Weights of a small transformer language model: 4 heads of 64, no biases in attention or MLP.
MLP neurons of a small language model. Each row is named by its layer, matrix (up: input weights) and neuron, and shows model dimensions 80-207. Each number is 500 + 25 x the weight over its row's rms, rounded and kept within 0 to 999. Numbers have three digits each.
Before each neuron's rows, "fires on" lists the tokens most often at its 100 highest values on Wikipedia text that the model never trained on. A number after a token or word is its count.

fires on: " " 43, "on" 9, "ice" 7, "erson" 5, " car" 5, "stit" 4
L11.up238:509523511492474467477470475502464505499512521505507544539521531517550480525490525493527513481489519522512489484477522426519484531507536502525505494479529486519542505491484496510518514494455472501517511482530483532523515510464491523462508473521521507534466489494531492497471524516476484482476529547542533496441494523504514463481513493504464534518500526509491484508483564491480502499510

fires on: " v" 55, " P" 15, " add" 13
L11.up1205:500501467484499541512481504490514532474460523491489475547513507500480519526474424478469516491492504508493508505500524511509523536511497510477517522456450481532525465508505481502505507513513462505470486499526499526515501517501532517542511462534483466530479503488476536489445512466484489476457519538494468499463486511542514552473490515478481516476483491491489480495477518460464503534499

fires on: "l" 33, "ill" 19, "old" 13, "ong" 10, "ron" 5, " Pl" 4
L11.up1196:479511524495477494500527512493554492455461506503496527456475506483504526520522532503517485439540463477501524497513519512504505452518478457462540463497512473525516503526502519547555469463467476476511500511522482508498515487500502528554509484482510460541496461537497514523449474522528512535507504488494534508496492513501477509505490500496478411505485468502479450527501467459478514547483

fires on: "in" 20, "at" 9, " well" 7, " I" 6, "el" 5, " e" 5
L14.up772:497505527497489482480505538504519473522488544510521525506541507501484527488488457514508521457505474513482482458525519459514494508491544480457510455504520489520497489503488489515505496521481468497518499486480489483497510448521528511500525498466562476507465480573506490535499469532440477481474528448487524491448561511528483502482469497476559491498505485549516504510496514505463490490551

fires on: "ist" 29, " dist" 16, "y" 10, "t" 5, "h" 4
L11.up1188:493495491521549517463544495542520520496538528452568523495510472540468498490483493470562495469507456509477485550460486483464465474502540468497503488471509509468468513475494499482523483489465494494557496477535508511509514491484522509529480456533508492532522487530493490509505532517511451503509495501536479472514509476528510486502492428481517498486470518520541423457507486494518517574514

fires on: "s" 31, "ers" 13, "ies" 8, "es" 7, "les" 6, "ivers" 5
L10.up1135:524521467462532505450519515534515529515499522488512473454512490497522479437501507490526511483498449516440473529480543556466505530502574510464475465484547520527514527475492469492490450478475479517525492500478453504491511486515501506486518487516482518499558520507532524473466487510465508512485511476523526493468514466530477533513458470523547530478467507514526479495471525502435484492484

fires on: "The" 25, " the" 24, " The" 23, " |" 13, "@" 4
L10.up457:563501469536537508515505525513509490519481457459499529510503497502491524465499493479490516480489465515512523524440483501491450468491562469472538505483524514502530493495494540492491552488519532473533548501487524516500504508505506496478453497505485484507504493469487532495476500488493497495514514532487514494480511497525499483537519525480487508494531502497515447468523501505539495500495

fires on: "id" 17, "it" 14, "on" 13, "l" 4, "os" 4
L9.up525:524495474523477524498520490471486503463497493448505480492502510455535500493498464479534516454508526494496528494462547468553476487512527531530510498494476563473530469507504521480496508498509498505487494526532512486550514553493478504448534515504499492521479497466494525509470509508509515449542496503478493444505550538534532489501538479500477474494500449520518484483484497522473493497543

fires on: "ed" 30, "ated" 11, "oint" 8, "ired" 7, "aged" 4, "ured" 4
L9.up133:483508518501476508500474506520475482449502476481510483468522508527520483446498518509495515492470507517503561476497567468459523527538519482518501532528501496492507518479522541577486507496465493486499504513486482519474516532491453503500499458484526475509471509476478512445485473496490471469500506499482482510535526547499507490522503490509478453489479507524500485479484480489507498525490

fires on: "h" 22, "u" 14, " d" 10, "d" 7, "am" 6, "el" 6
L11.up662:501483511504491523468492491531496530507470466452485479508474498506501490477540512463452542483500486545515485534508486494518516495509522448445481523483486490481512501477551506519443502529511517473506495494509520503523502520464543539531502478509491458522510484483543548499484503506500482531503516508505450485461533488513492478502505485503479447522512479484516461489496521528505461516533

fires on: "id" 21, "in" 12, "on" 9, "it" 7, " Team" 6, "ance" 5
L3.up1000:512507498542502493491502504456465514520505524497531501505523484486426526484542470485489492463512521511516531511478531511514438502497503490512498509516502532511560531444470493513458499554548494528517521491505479477534474509496470546516550518513495513523513525475484482532505487505501499480477538485500490513504507531547510454512482487490476456468499454477520475503472514530491496515525

fires on: " t" 19, " them" 18, " it" 12, " him" 9, "or" 8, " Year" 5
L10.up231:542499478512534517512494493482483549505451515494509517475508470538490447484492489519539481503462485462496519499498550528536488486495485515493490525492473469492544511489510482508517474506508466541511478501482515521504498426504522504502533488535504446492499523504511514516456489558513502544474517470487544541480516514514475513486502496465508484500455513496490523465502500460521486516512

fires on: "or" 14, "por" 12, "ore" 11, "im" 8, "R" 6, "in" 6
L3.up326:531523543508518510476526518463538489493522510464511518488488523519509487482522527525490536441458479532462525532484508509510500481486496501515502506521511540493488535463496501546495489506508478521481487464502497485523558486512508497518505509500496450513504551545479493495499476556502484468458471499547526513496483541496534495477510501470503463509500450555464507456493498483486495501518

fires on: "ck" 19, "ers" 9, "ug" 9, "x" 8, "s" 8, "ad" 6
L3.up338:516498477486490518506532505456500514530518466525509455507517529510505528477505489496515508500506465481463464529468472464554493498467521498481548461474563504495535488466540496538470500558504486465510514497499469520481512537514509529504482455493469472526483524507485494517492512516498495509499462514580505516491522494550512470489509508454456523505500513509495507459464500512517451530531

fires on: " l" 35, ":" 9, "l" 8, " L" 7, "L" 6
L14.up287:504494512509502477531502470498463474476466487483513539534519486489513496478523467510531507523512511481494530533518553482474518469459502473494543491513542520503533572501500519519504510501467502532536476483480458545488488460501518515503480509550539494467521524479506510527496508488457514479504521490481449538478488481513470493459519447500479450482471506495523486509503451501505502506476

fires on: " after" 26, " while" 18, " After" 11, "ile" 10, " before" 8
L10.up1034:515535513464506499488514472497498474471485463533510446516499486458476509455502481450520522492472518538475509550510508540530481476545452503528482504481472487510528500504494449533503473571443519480502489511536471526514504497531512489529484512491537528489508495529515514500484469511509477542467525528493483535499512480497516492512444518466505473474537516543525476514542551491499499496532

fires on: "m" 40, "e" 22, "b" 5, "o" 5, "r" 4, "ew" 4
L3.up54:489529496573497514500486505517505476497469498506493475524483484474503488489479488483468535485464473523487484539515480522513480486483501411458503512506497474533475551464474489543489468537516527468458495492500494519500494496551480517516490517545479438514509492515522493506488484562460478552525529483560505457475521515516499490484522476510553492522498474485445503476482517519471521517497

fires on: "im" 22, "m" 8, "ol" 7, "p" 6, "e" 6, "o" 5
L11.up956:516493489503502507533485452500511551483492498496509508453507490447546467464497473477515468497471516516439510492490509523489528484486508492514489521528469521524570506431497478540486488564522511475532543479540499526524533478478544530514494505510463493528493487477478492460513522520524524494500514542541516470503512536488571545482521528506530486526482441484520503448507487480472515505514

fires on: " to" 22, " be" 17, " for" 17, " as" 10, " from" 7, "ig" 6
L11.up795:495531479529513537488506495530443485493488524421487491511504503480496517512520492457484501453489492463464489517464491500518528508508484492476489499445533516509511526508454517568522474473493561512519481429522487483456514515551532517482464508499514517521496531534483498472528518546523519459501504499550513479495526525460480523519479546538505486492518430492527526515460480534520514516513

fires on: " was" 13, "ive" 12, "ation" 10, " were" 8, "ment" 7, " will" 6
L3.up1134:479525518502497536533504488457484500507533494475541501418496506476477532494553490508548523494529526530454470491514537494495517542478511522537488529513481531489534536522522455555504464506459471460466501500491495511521508527550450538489455511493522513545523540449471514515447466504514477432511509516517476489476482534497509508446529488478505465496501509498516483500487492516485496509528

fires on: "m" 28, "ck" 9, "ock" 6, "r" 6, "op" 6, " Bl" 5
L11.up993:496506510514496496474497493498486490496493493491491449530548512484447475508541484460493502486482470547487517506496501524521484479491524479507464509494475461499485558495522470526510471491454482508458507473538485462515496518586496519524527443483499482481497513469494488494488498492469512574473535500511520492528500474509474484496508465464527449493521456470503475531482502522496533527508

fires on: "pl" 21, "b" 11, " b" 8, "op" 6, " pl" 6
L14.up115:491508485516511488475483485499501494461487495486493523490536502485479477476510493473535494428475500485484498470481491466528498499540485500499499475510478500503520492477504518516482482526442473467520491484512455487553509490510507524557466515537555503510493508505532566520532465527501473501494492488540505469526558510485543485468505491532491493522495503485460479481484472531485490510489

fires on: "s" 56, "ess" 6, "an" 5, "g" 5
L9.up27:539525508489564533471490506501505492511526472504486531474468560509476473490485536511547480445490480525460472506502491462493504512506474457511529511457533526473512526464504534498465514500536503502526503466526512527529519429533509508516528471509505490519496501491462470504512499500470480499523496493488510532513502499510509472518494499521541518497452489498518483460485489469500505488487

fires on: " l" 61, " L" 39
L10.up567:496469521504522478510495463464552499480511531513546530478521512532467450523483459465508494489483508510529478522520502498536490462511497508494536498500491481505534504466496529526480484505453486476548495471513518534504556449483505490482518490532553462533517503493497519488526498463479479484520516492495465502458503450521499493489492483471532517478466495482497480475490529496483495524473

fires on: "ir" 50, "ac" 17, " while" 9, " for" 4, " before" 4
L10.up336:541516496514487510470515493508471490461455519509508487441458504456485471492466538459517522504526514548489526509467537544503518535525479488476500474523498513495555486535488480499503491495488518528457453524555468525526513523503531537517535489513491536506519508527512526476471488509488501538460477481521444482499564490538512469519458510489504439440474480511516512500508479469516501482511

fires on: " Th" 36, " th" 14, "als" 11, "ath" 9, "Th" 7, "th" 6
L10.up862:511485498479497460501504443508502547489504515439503519478517558508531461471480486473502497518474519528518547499512514491492467475489470487481512509492467526532511512484508521508484414523472516468527497513512490490476510509489495508540476508485558476510542497505517552501502507546526529509458533519527521482511518481509511466521488500501528479509490473518542475459464524494483469522455

fires on: " for" 21, "C" 14, "c" 12, "F" 7, "ic" 7, "==C" 7
L11.up492:519474477489533514500523541479478501491513502488543495520463518456470490472520484492507523444491470478491485510529488482489479530516503465461529493440510531529537481488498516544483504482500519517511472511494500501493500502526490498477508491512532499505515490517519498508491496532477512470484537496502502520491495484501557505464488469536519495487435489475444475502476457482528508510495

fires on: " The" 20, " d" 18, " D" 13, " the" 8, ":" 6, "our" 6
L14.up1082:534505477514540519515492485503510474499458528480526480495500539509513491525437470508512531508521486492437480470461496480510491505496495493526498508476503527548466544483511487489487484519493560520500494500471501499555479479532513508526471478468500479526522491493530495536477482511499509507541497498513502534451512524529491477435483459466526452539466494486492448451515516463509469494534

fires on: "ers" 68, "en" 13, "ors" 6, "es" 4
L3.up1277:467503510485516507485535483508503495518496495498533555508514518487522526480512455506510502482466511506490483516468493498515454502492507475503523487524524470465489497496524472503532493477466496512521452472490540490457497501520545531462500480543490450515448534475548527506495472490517475444482473541553498486542504472497522480498486502507515523511452480502503488505501457463496483538528

fires on: "end" 16, " Afric" 11, "g" 10, "s" 8, " end" 7, "th" 7
L10.up69:531451458492547550468480438484498530523485466493538539490518506538494485484485515474525495517442460478492500552483516493511503503528517476531530458502507480493551489441481503555502512497488478483520471498509560509510507452450482500510471442498484508490501492446463530528494500498462505485461526466503507451500555471514500485476460494496518510527488480505555464485503497512502470522530

fires on: " to" 21, " " 18, " for" 15, " th" 14, " f" 9
L10.up397:511543501487548532464461490489544553504536449465469507503493481506513487505488529482545552451456510537506507497486496448504514497471541505485500518421454497544482554443501492511510464490490485499490485484493480493516536508483496510498473477536538478531475493454501465506493491524503505519459482472532516522477528528484458488466488488484522480497488503478516450470472507499516530541509

fires on: "t" 19, "-" 10, "ass" 6, "ad" 6, "od" 5, "T" 4
L10.up272:504507502531508481469519483525436543541480478466499514488514490478497504490528476479567532477556502533501509494480504474493522461525498505493491493513480489505504516480512527518520485505446558512467471506458512515509500532523509491485446498455472511449495475474510470528488479504461514466496497511530485492495519494505492519483477490522540503477524490517514490469485466506488517505500

fires on: "l" 15, " Pl" 13, "L" 12, "el" 11, " El" 10
L14.up538:514506502527502485489581506489479467499480495510474485490479477502480517507477474466524482490560528521477514514471520461509477481527461495488544517503495482519539553538475503501499487482503533472517502498518446499484485507501518506534460489501528469490543493511486529504505525512533515487485510496499492537465497498514471509489518523532464467501462464500504467491521456510537527534470

fires on: "ers" 21, "es" 13, "r" 10, "er" 6, "ys" 5, "ue" 5
L14.up319:506512548550505474459540471522474504517505450513534501516502486512473500479514513508477488501506554547506490530479535506501479516524512468478546486466556499519514532509515460495515517489467482506498519463531562468494511505480527551479522486525499481494492512495490515540485520549518472466526509490530470489495483495521513489483477481515539504488503490506478503482474489498498424495503

fires on: "it" 29, "est" 10, "az" 7, " del" 6, "r" 5, "ess" 5
L14.up588:524490544492534484523524469487504506455502479516522517490511531456463494472487473460515525484465474515451452520470570502509441553479534514514475501498472507471532494496505492518510556523479505535493490468500520528491529498522493476507474511498495486518494491471513538474460498538478496500493490461482478474458504537533517494456501508466503480511490469497500503526525485492510476529508

fires on: "i" 39, "es" 13, "les" 5, "hes" 4, " sub" 4
L14.up766:519512521550521512482470460508506502497505496488495449463479485513499511514527522475530560494456508534444472515476500514491518494500539505503476481503548532508498464539520506498506483530483499489492505500504533481538532479478507487471466518533471501542502531484492499459472442515501516489516504445481494504474528454507492548485472504464528515481513495521548489484448454479441485502550

fires on: "l" 24, " high" 16, "art" 9, "ad" 9, " trans" 6, "is" 5
L10.up307:476485543514492572521505484546537523495497497503496490495504488495485509501485485490463508485512460537468474531449496505488443505514471478468515482517495504506508520482518471517504454506425507518480508426526444481509527483483491493521504486536498509522499516568547525545494489535471472478474488465545492527459503509511479538490516502491526478433516488503475487508478517504497502545501

fires on: "ey" 31, "v" 24, "ap" 9, "m" 8, "ud" 8, "p" 7
L3.up814:487444485497547486489513500498486547496508483467495476469513510511474496498517484467517542435477525537494500486506485512505502455556513490489515509475519464464557521468487506491517533483479483548479445489526518515522501503501509540519535504533515475484512483525516526501476504516482483503522572497510518434551504500524520551509520463464519511510485470532460501492529447484476467551514

fires on: "eth" 24, " dec" 12, "is" 10, "ys" 7, "b" 7, "ric" 5
L11.up85:468475456513479504497508538492534509475514516494562511468515506507497464504477451513512493492477492508482522490495526502500487468556456506505531457484545501470506523495477458525507493499532552534506477500515512499509535450522496478516502520519531494510462482490492477534491442540485473532442486486484498504476505509514475472477453456515456524481516499518518494509492437495472475487502

fires on: " to" 35, " on" 19, " for" 17, "or" 8, "ure" 7
L3.up295:524517475505543515459500468464515530498558514497516474473493484431507502512520515493516489477517469476485543468507502516513489510462549516471531495437458536451516493523521498524485511495494511465551486459460471547539487485475470542486526520492502497561560519499501507509525476537500503492511490502510490473484510500491499495499508490496518517463484476476498490505526476512497484488518

fires on: "ing" 26, "ag" 14, "or" 10, " up" 8, "el" 8
L10.up459:523531490525550473498504461516488502498489501497498509468472479467493456484545461465470488513471529489496467461496490501496509489486494497478502496478515496477533540498488523530526483501526479499520486470495481504533509506492480533512478489508496446548494509416509489509502442537493486500496496520521498514508510494546537514475486514505568505524514506461475522481478518494495488527509

fires on: "=" 26, " $" 14, "-" 6, "$" 5, "{" 5
L9.up724:487523533484524521490556497522482529479527503477499499480510470515481496491520503496532520488501508542474470481505498471532444470570498460504517490495520501519497502501488531502504460513512499495482482494514539451529549489480488495498479465503506490544560526473517475521458487521468477468522484479518492489514508474507531507472504512463503488448498511467501474494479502462457444549507

fires on: "et" 44, "\n" 26, "por" 8, "amp" 6
L11.up557:530484525500529478498496495493496511490490481483498514520501510496566529487518421483509474470492521564455449501519503488530497446531527491455526496490516518509497511538479520484522488548444523477515490497508534495472519470502452494529537468498479455546492469495539542487502501530524488519494512503545475484509487467488500479524479484473484503501504490481546488475508472479481494508496

fires on: " the" 53, " United" 15, " |" 6, "″" 4, " N" 4
L14.up14:521475516495537482496540486480542486497504488497569528508504520521492486475507483481515510475516457489487492471464494454519523498505516472482519503522522544460528501462486539493525471484522523474481476522464524521502527508510518458497458477506456491504519513501471517512485485478487509522525534540492441460472547536473507450481499518504543487499515490460522494507510464464535492502524

fires on: "im" 31, "R" 16, "th" 15, "N" 9
L3.up367:496480509486504497458512480452513539487514465480531477488499494474491485493538536494495530455476508476497494495495479512508463494490513504487559507514512492511530495472481495529553522508484535505480440474531528475509552482489514526528490504470479491515487507484504488500503473564487469490501485508503548485514494481541493464495498464500561507518459453503471498444514476486493525505486

fires on: " T" 43, " t" 13, "T" 4, "t" 4
L9.up1002:508550496514499474477508544507515518510521491498499496495497499519515479495489497510539517465446474456517488573526482474457482466487513495513509495480522475536492560473535515501482491520484495504480485520444489486480495449502495499544475533508495484503542505520478519487525504512494494523510493506506494493496496481511500470480503519482537506490492457549490485512515503516496492524525

fires on: "ed" 41, "ated" 12, "cted" 4, "ided" 4, "ried" 4
L14.up41:473495523530551531472514473542534472464512499502529503485468513505512457506549494481508505509483475529480548484516515551490496517513494513489477516506465542551532531507520506575488488578466493534488462543497463523486488530495483478473476462507493479490488473532498484462514502511493498464528508472487513500489477498526478478516473491508501461489458488464514490484516495514514424506451

fires on: " and" 22, " a" 15, "s," 7, " as" 6
L10.up1105:467514512539515503511483502490461521493498467520528508444531554494478487475482562497496516485469523547504453486553488520559503539484538493466520511443501532478523531509469497485471481550506518494506488532485443511496534437468496502511515508503512467499477566490456512463485510529485483506497503518484488529496498532490500560513493471520493498452543496517521492484495461445474484479455

fires on: "m" 14, "erm" 12, "b" 10, "est" 8, "ing" 5, "arm" 5
L11.up738:477514540498518552521477458476526542493484474493531481482561499488484522487524473457493495523506507501516479531536503493527423484520503494516537472493462478522450514448536516519481501512476502485504508501505482496455531477467501524520524448500499497535553495512513491503497515478479512452542506454498477479494491512488528527473478509510520481487499500481488541485445469486496477502482

fires on: "s" 50, "p" 9, "t" 8, "g" 5, "gr" 4, "r" 4
L14.up1057:523515497533549505498549480533498518512489491488536522465486515505481462490474499478541496493463502473500473534470472477490496507530506471502525505477530492515532534474502509517504531485506531487517459470527503488550482480532508493476501510544503473470489470469488496507540468554462510473560503499509503517491536499521490499496508460483534448514491479495522485514514509509511479532466

fires on: " for" 45, "B" 10, "ri" 7, "K" 5, "c" 4, "b" 4
L9.up115:509462481510511486498522507480514513472507486463523487510485490469495522510499477507518519490494492496489494497503495483543506523521535474474512451477488481472521499482509509529511499500493547507542429517500460475491541485472484522503536491471461519490501520495523496565518521529514479514512533516525466543456517434492551493457536503509525454483508478487494517491465451553506460491509

fires on: "p" 45, "sh" 5, ":" 4
L10.up1264:524539476511553479514507499490516531453511480482503460491508495469530483463517457477519493491466487515473519495478499438504506495459547525501490511499441533491534478457495510513507515496513526480482552514530453549529498532477517476500467507450484492499493521499527478484472494521496471518506560505523465482521490493527566532506504531464515490474487492451498522447485482513492486504527

fires on: "ch" 27, "ich" 16, "g" 8, "r" 7, "itt" 6, " Rich" 5
L11.up676:497538543531526471502511495488532495474461517539503481451507485491501453497523529501515475493497461490501506538511512495505507474506493518492517522493476504548503527502528526482489526488488506508528462512513453531520513555505534537485511524484493516488507501448485505526539522513459458516491531466517482528520510483495457491515497483490463507497481500498487510489519473520510484510509

fires on: "i" 36, "erv" 9, "se" 6, "ur" 5, "te" 5, "O" 5
L11.up986:512503525538478530462491527503486507486529444539527485466508486471504517499483459487508549486505439532521514499532547499497451486552500499500514525494492477485509530477506505496469485502525526482522518463509486480546513553514506512510514526499513503518514490528475494512512496529479500506512542469495501504487479509470522502486522488495474502498507482443512504463500481505524516504547

fires on: "r" 41, "b" 7, "it" 4, " and" 4
L14.up1007:510506514486519487472472494495490509484497484513509501490497492479481479468529484499533533489475541555465491520465544501517493512497524486468513457506462518462496484477527492537527503500478482504534475492477509504530537475502525505543470507511520504509486524475489515521462449485482508494503504477496497468500501494507509507484516468471544526554468501563535474504461533502510459512488

fires on: "e" 21, "at" 16, "qu" 13, "let" 11, "it" 5, "ard" 5
L3.up942:487476466510527486485526499513468472511511485454518497536470503429516454483513468528511543497511477516449497494547471488554489506503536519484521509475488496468517495513465522527494519517503530486511472469516512524504532481484522535488473523525530482494486507485517506495497480525482501485531510500544516512463478529509501520469533517511515514501464495505451499501509509521513523568483

fires on: "ag" 14, "ure" 11, "or" 8, "ath" 7, "ich" 6, "ac" 6
L3.up910:525470484528493517505538454489488515497515475466508499442490492458499484453553473509554527440505451485523506455498500541484497523474546523499508523452502470474555532499509480532503492490493518471516483502516494521527484495497502494502514519514525495540488491492499496553498470552482493512481492515505515485544523509544515524507474475461524493473562473463506508463463471497506504498528

fires on: "b" 22, " but" 7, "&" 6, "ur" 5, "ric" 5, "ent" 5
L3.up1268:485497508526547535494500517518542480486505502474470492494490475481488499484516457504523500481494493503475527500509531482501490499509517509490512512512521508466505516479449528558492441508484546478549504494503480509485542508541508511527502535481522525493518503535514467476486463527477455517470504532506463505476516490487525490465488469481506488465522478529517521504492467511509477525527

fires on: " on" 26, " in" 18, "ation" 17, "ial" 6, "ive" 5, "e" 4
L3.up871:485501487548520544457521534470493516477538459494503452491544473475503519496561451476547509489469471530447544483473480483492444517520520519511519473506502550509490540557528506536515501468470497471510506480524491498528455509548473498482508450492495515505516518456512485517480544495495464473494533508530512520532522523495512475471539437479500490461526503477499523469511523528468506525522

fires on: "le" 20, " num" 9, " (N" 8, "un" 6, " Gen" 5, "r" 4
L11.up311:478462532488522519493515458489525517533502465487490471494484497495481501487543466493489527468487507505498516489475523476514523511457484515510477479463490505469495487466547508490512493513498493511495507514500463500503505505501489512525505474492541526496495542494504528509478524476498491482495541542504449487443550484524510513498505485486499510472475484523518532490474476464491487539522

fires on: "ud" 48, "v" 14, "ib" 7
L11.up445:485472453515496481493513455515472545512502466524536455467499529525488505474491467453527501463462507489491500550519497520505476458557482504492501490493475471545501516466532471499496515496512491488529473470519477498489535511542492506492526547477490478484491492503506491515499506489476452505507554457509501486538529480477525522489477482483548514493511484522492496464490489506486469508512

fires on: "let" 20, " un" 9, "e" 8, "an" 7, "ad" 7
L10.up970:476503511510524491517487498479474511520484524487513514485528488504519457444458484483501531503519505503494467476535488496513473490486526536477534497513437504518563515490474507525512509550484583537496476494509477512489488511518503530490476498503528513509476517508524466516497453473426522467484506468542506508481496492527495531505507487524487449471526480464490453511491493503504547518493

fires on: "r" 15, " other" 12, " some" 11, "ich" 6, "ther" 5, " E" 5
L9.up613:502545536494485472493473494482504477525485534516526519481534528492493487471498506477503534475499458523467487478528500522523482494509511512453510492481473537463538489478553495470521481505475493511555545473569474569523544524501520547518487533502502475495509524493498517508481504555497501523479528505507466504465488475507453486515481479496480519493533474499490514486479521469445509491508

fires on: " th" 47, " Th" 38, "th" 9, "Th" 6
L11.up49:494463517550537498471508466526539517494469510467485475493490517518544528472507503456501514494493481532473502502504510497494521506532520470485513483476488515509506545440542492480506484564458512498494501479498482491544497514509479535586478484500534464509506510442484535512472456497491477486498469480520491454521529477508504513493482433476541479495520492513515499477500540448469510507497

fires on: "d" 40, " D" 37, " d" 14, "D" 9
L9.up121:535484502469516508444542510518482486496434499458495463496498503548472508470496519464488514506492507490443473497532501503511470499526549521530497479425496533473529500448532486465458491513492497483531502511505535522542481502476506506502495480511508467522481522535551512521479512514462493488452473478477484486468506516490489483463469476458502513520458483535485474442503515506514467515548

fires on: " an" 51, " l" 14, " An" 10, " med" 5, " Pol" 5
L14.up820:523509511493523487482512514489504497459486516500561435484508510515494505530499478513481509489492502486489499459515508522482468470512538526495551498478498525474550509454521538519492517476465448475510488465501495500497528473495527516507485510539501472530553508494528480530479500499497481453506503466499453468490488477512518501496483541486515481449476465462477496504526525498495495503476

fires on: ":" 11, "n" 11, "g" 10, "ial" 7, "ated" 6, "i" 5
L9.up350:509498510488527480489481471488459488452519503481514487462503511497517513501517452501512487484520511538491515494505503493522501522503516507520511505511502509498511492500532529565489472477483482463473509524492467525535513507485475490496461524469496484511564523484496468493499540537452459453533525489475508467475498496486536507473468514504544457540489457476510536475527520516492470532521

fires on: "p" 24, "th" 10, "b" 9, "ce" 7, "ive" 5, "isc" 4
L3.up534:491507474534515537511520495488556481501496478469485474483490535462517488513527492504471507485472548506446512492472464503504503498496546473508493504501481536502484491509516497507438506525504481525504508510523490528524472498485501518497493510477500483511481515478518483472519501530517464512459516540547491486515494489534534454472493513462507489445523478504515496446504501547462505500524

fires on: " D" 54, "g" 16, "ag" 12, " d" 7
L10.up991:533467497500507493442512526480526480532465495460469495514495471482425523519507511493497505465443494479468444546541489501489502478507514502531545491426476481500505473530486535486504454501469506490507526503492495534496557469502495537553479464490489535507511484452523508535498523518506487524458527515493468524518507489485495529485477476500481515540465490532472502469528532475539461545516

fires on: " and" 32, " a" 20, " \"" 12, " as" 6, "ary" 5, " the" 4
L9.up1271:505523542520501524440510516536486504486467471510485483470514536483495472495512534503537474465518490517459503499497495518506481538445500498483533473487490464429496486504536511513485478537519484503488500507504500501534484475487456562525511471523478472523510518534505535467482516465497480477503503514509519503477510495506475498487426519521469479502500466512497442462502509486471505492475

fires on: "'s" 13, " the" 12, "y" 9, "ap" 7, " and" 7, "very" 6
L3.up673:526543495521503535492461474513520508520489474487529497471473498484532489474498519492514528488502466496465522475506503534511495507476492503510525493537486464483475530502527483487483486486542483483507509522493496515525443434476527530501492540500554442532539502477477504493513522484510487497539499527494510470491516485521485513482484483508522471496463466470523465488490472458463494475541

fires on: "er" 26, " under" 25, "el" 9, " over" 5, "in" 4
L14.up1158:519531479493495506510577527521536488479492471457506474477471467519510532483488495494513512449515479534477497477536534447487501528517549453506508470496506478513513484499533521509500489491516500484537501522487484475525474480536495541502527497498522434535491525525539505522507469533488494509509508492520506512480524538514493497493454468515516439492499455487495507525451474484506487482473

fires on: " v" 28, " V" 9, "-" 9, "urn" 5
L14.up245:525565503495522520528520529487472478476539499520476485504501490474486501517507458480464507474494454517527525514515518443480501522496517522440516515456484498532526513483473508469494507501498465504517488485501440487509538482559500506508530482526520476530488482453496515545512565520516527431486520488527522506463476499526508544475486494465498494473455495502517525482470488467518499505517

fires on: " to" 51, " for" 18, " with" 4, "et" 4
L7.up587:486521487524517529473486504519490521488469486450485504506496519492531475468475500509522520433478490524491478559447499552527524452519524516477474483479496520510486511516504487510507469491470518506505498487529467485500494534565488491486516488469512447511528494490520493481506516546529510434498510468533539504423551549477493490488499489514497535492488511487531487486495501528516503502493

fires on: "-" 19, "m" 11, "id" 8, "g" 6, "t" 5, "oc" 5
L10.up1129:551458505500500517463492450514498532492507502432483486485527474488458480464503509459530516499496450501496529523498509495493494518573493518511488466516472528485491483481527489492481486505489558525483480506475473522545535509543457529492501494519486525516540501449528450492508540525465479494490466497524463469469510494534508506481482476488503514529506505500500472484515516505444507526521

fires on: "ast" 22, "av" 21, " vers" 18, " s" 4
L7.up277:490512494516494516500511452504489483496502488493544505491473522475501523535505481484486527527473468497511506509487478512534474477498498492466541455477506489502466554509515515479463468489482522479483488480538533498520511521470473525506495469489504454526521506524489491494508456488492442488507474492516471492539478477486498497480455431505530456475500496538474509464519519512461502504481

fires on: " and" 39, "or" 10, "er" 9, "ist" 5, "s," 4
L14.up631:524517473487512475441482468486480550506536520493492522509527525534481516438497511494503512500485519485508492506513486510552508539493527531541523487448527463481504471512465516481489463523563524505499500480461449483466525461470524514493502487533480465498468504485482501510493479537481494524492529505484528497494501510524484500515519501500465511467520483496463496516483488486485475477483

fires on: "th" 17, "ig" 16, "ad" 13, "ulation" 6, "ug" 6, "ate" 5
L3.up152:523470487509504554467583515455512513529453538438490475518507503451500493504551500497535497485486490517470552519469482477529481477494505468546505476500520488474533449518508494522446508513524481497478523502468510491549494516515504503490491468501477508510484519483477516504500531492511487483494491512551515507509551502518508483457493488487521496482501479530478500468462530516471499530494

fires on: "es" 51, " res" 5, " Sec" 5, "ers" 4, "s)" 4
L9.up741:541456531509499482508541474501522520528474503496517538514469498498495472495516509470528474464550494531493519517476506483470489482541525497503487468500545505471494536529520489469504459534432473473519493469504506522547493496488501519487486498515507461450542501515489497506483506497537476498539515478538510479509482508545476551524479471466497493459482486536470471514467495462488469502523

fires on: "o" 18, " sh" 16, "ol" 6, "y" 5, "oh" 4, "h" 4
L14.up983:508515494523510538482489508527502465496503530491502508510510528513512491498512526526508520438526521559460483537485549484496473476462485507489542541467494502496496532491476467498537473526443511521534494514523514512494482498519479498514477503554481461518492519496501515476493537517469488495501494480581454494485491498516495501495523457442517489565429490510509442504493513488543450522501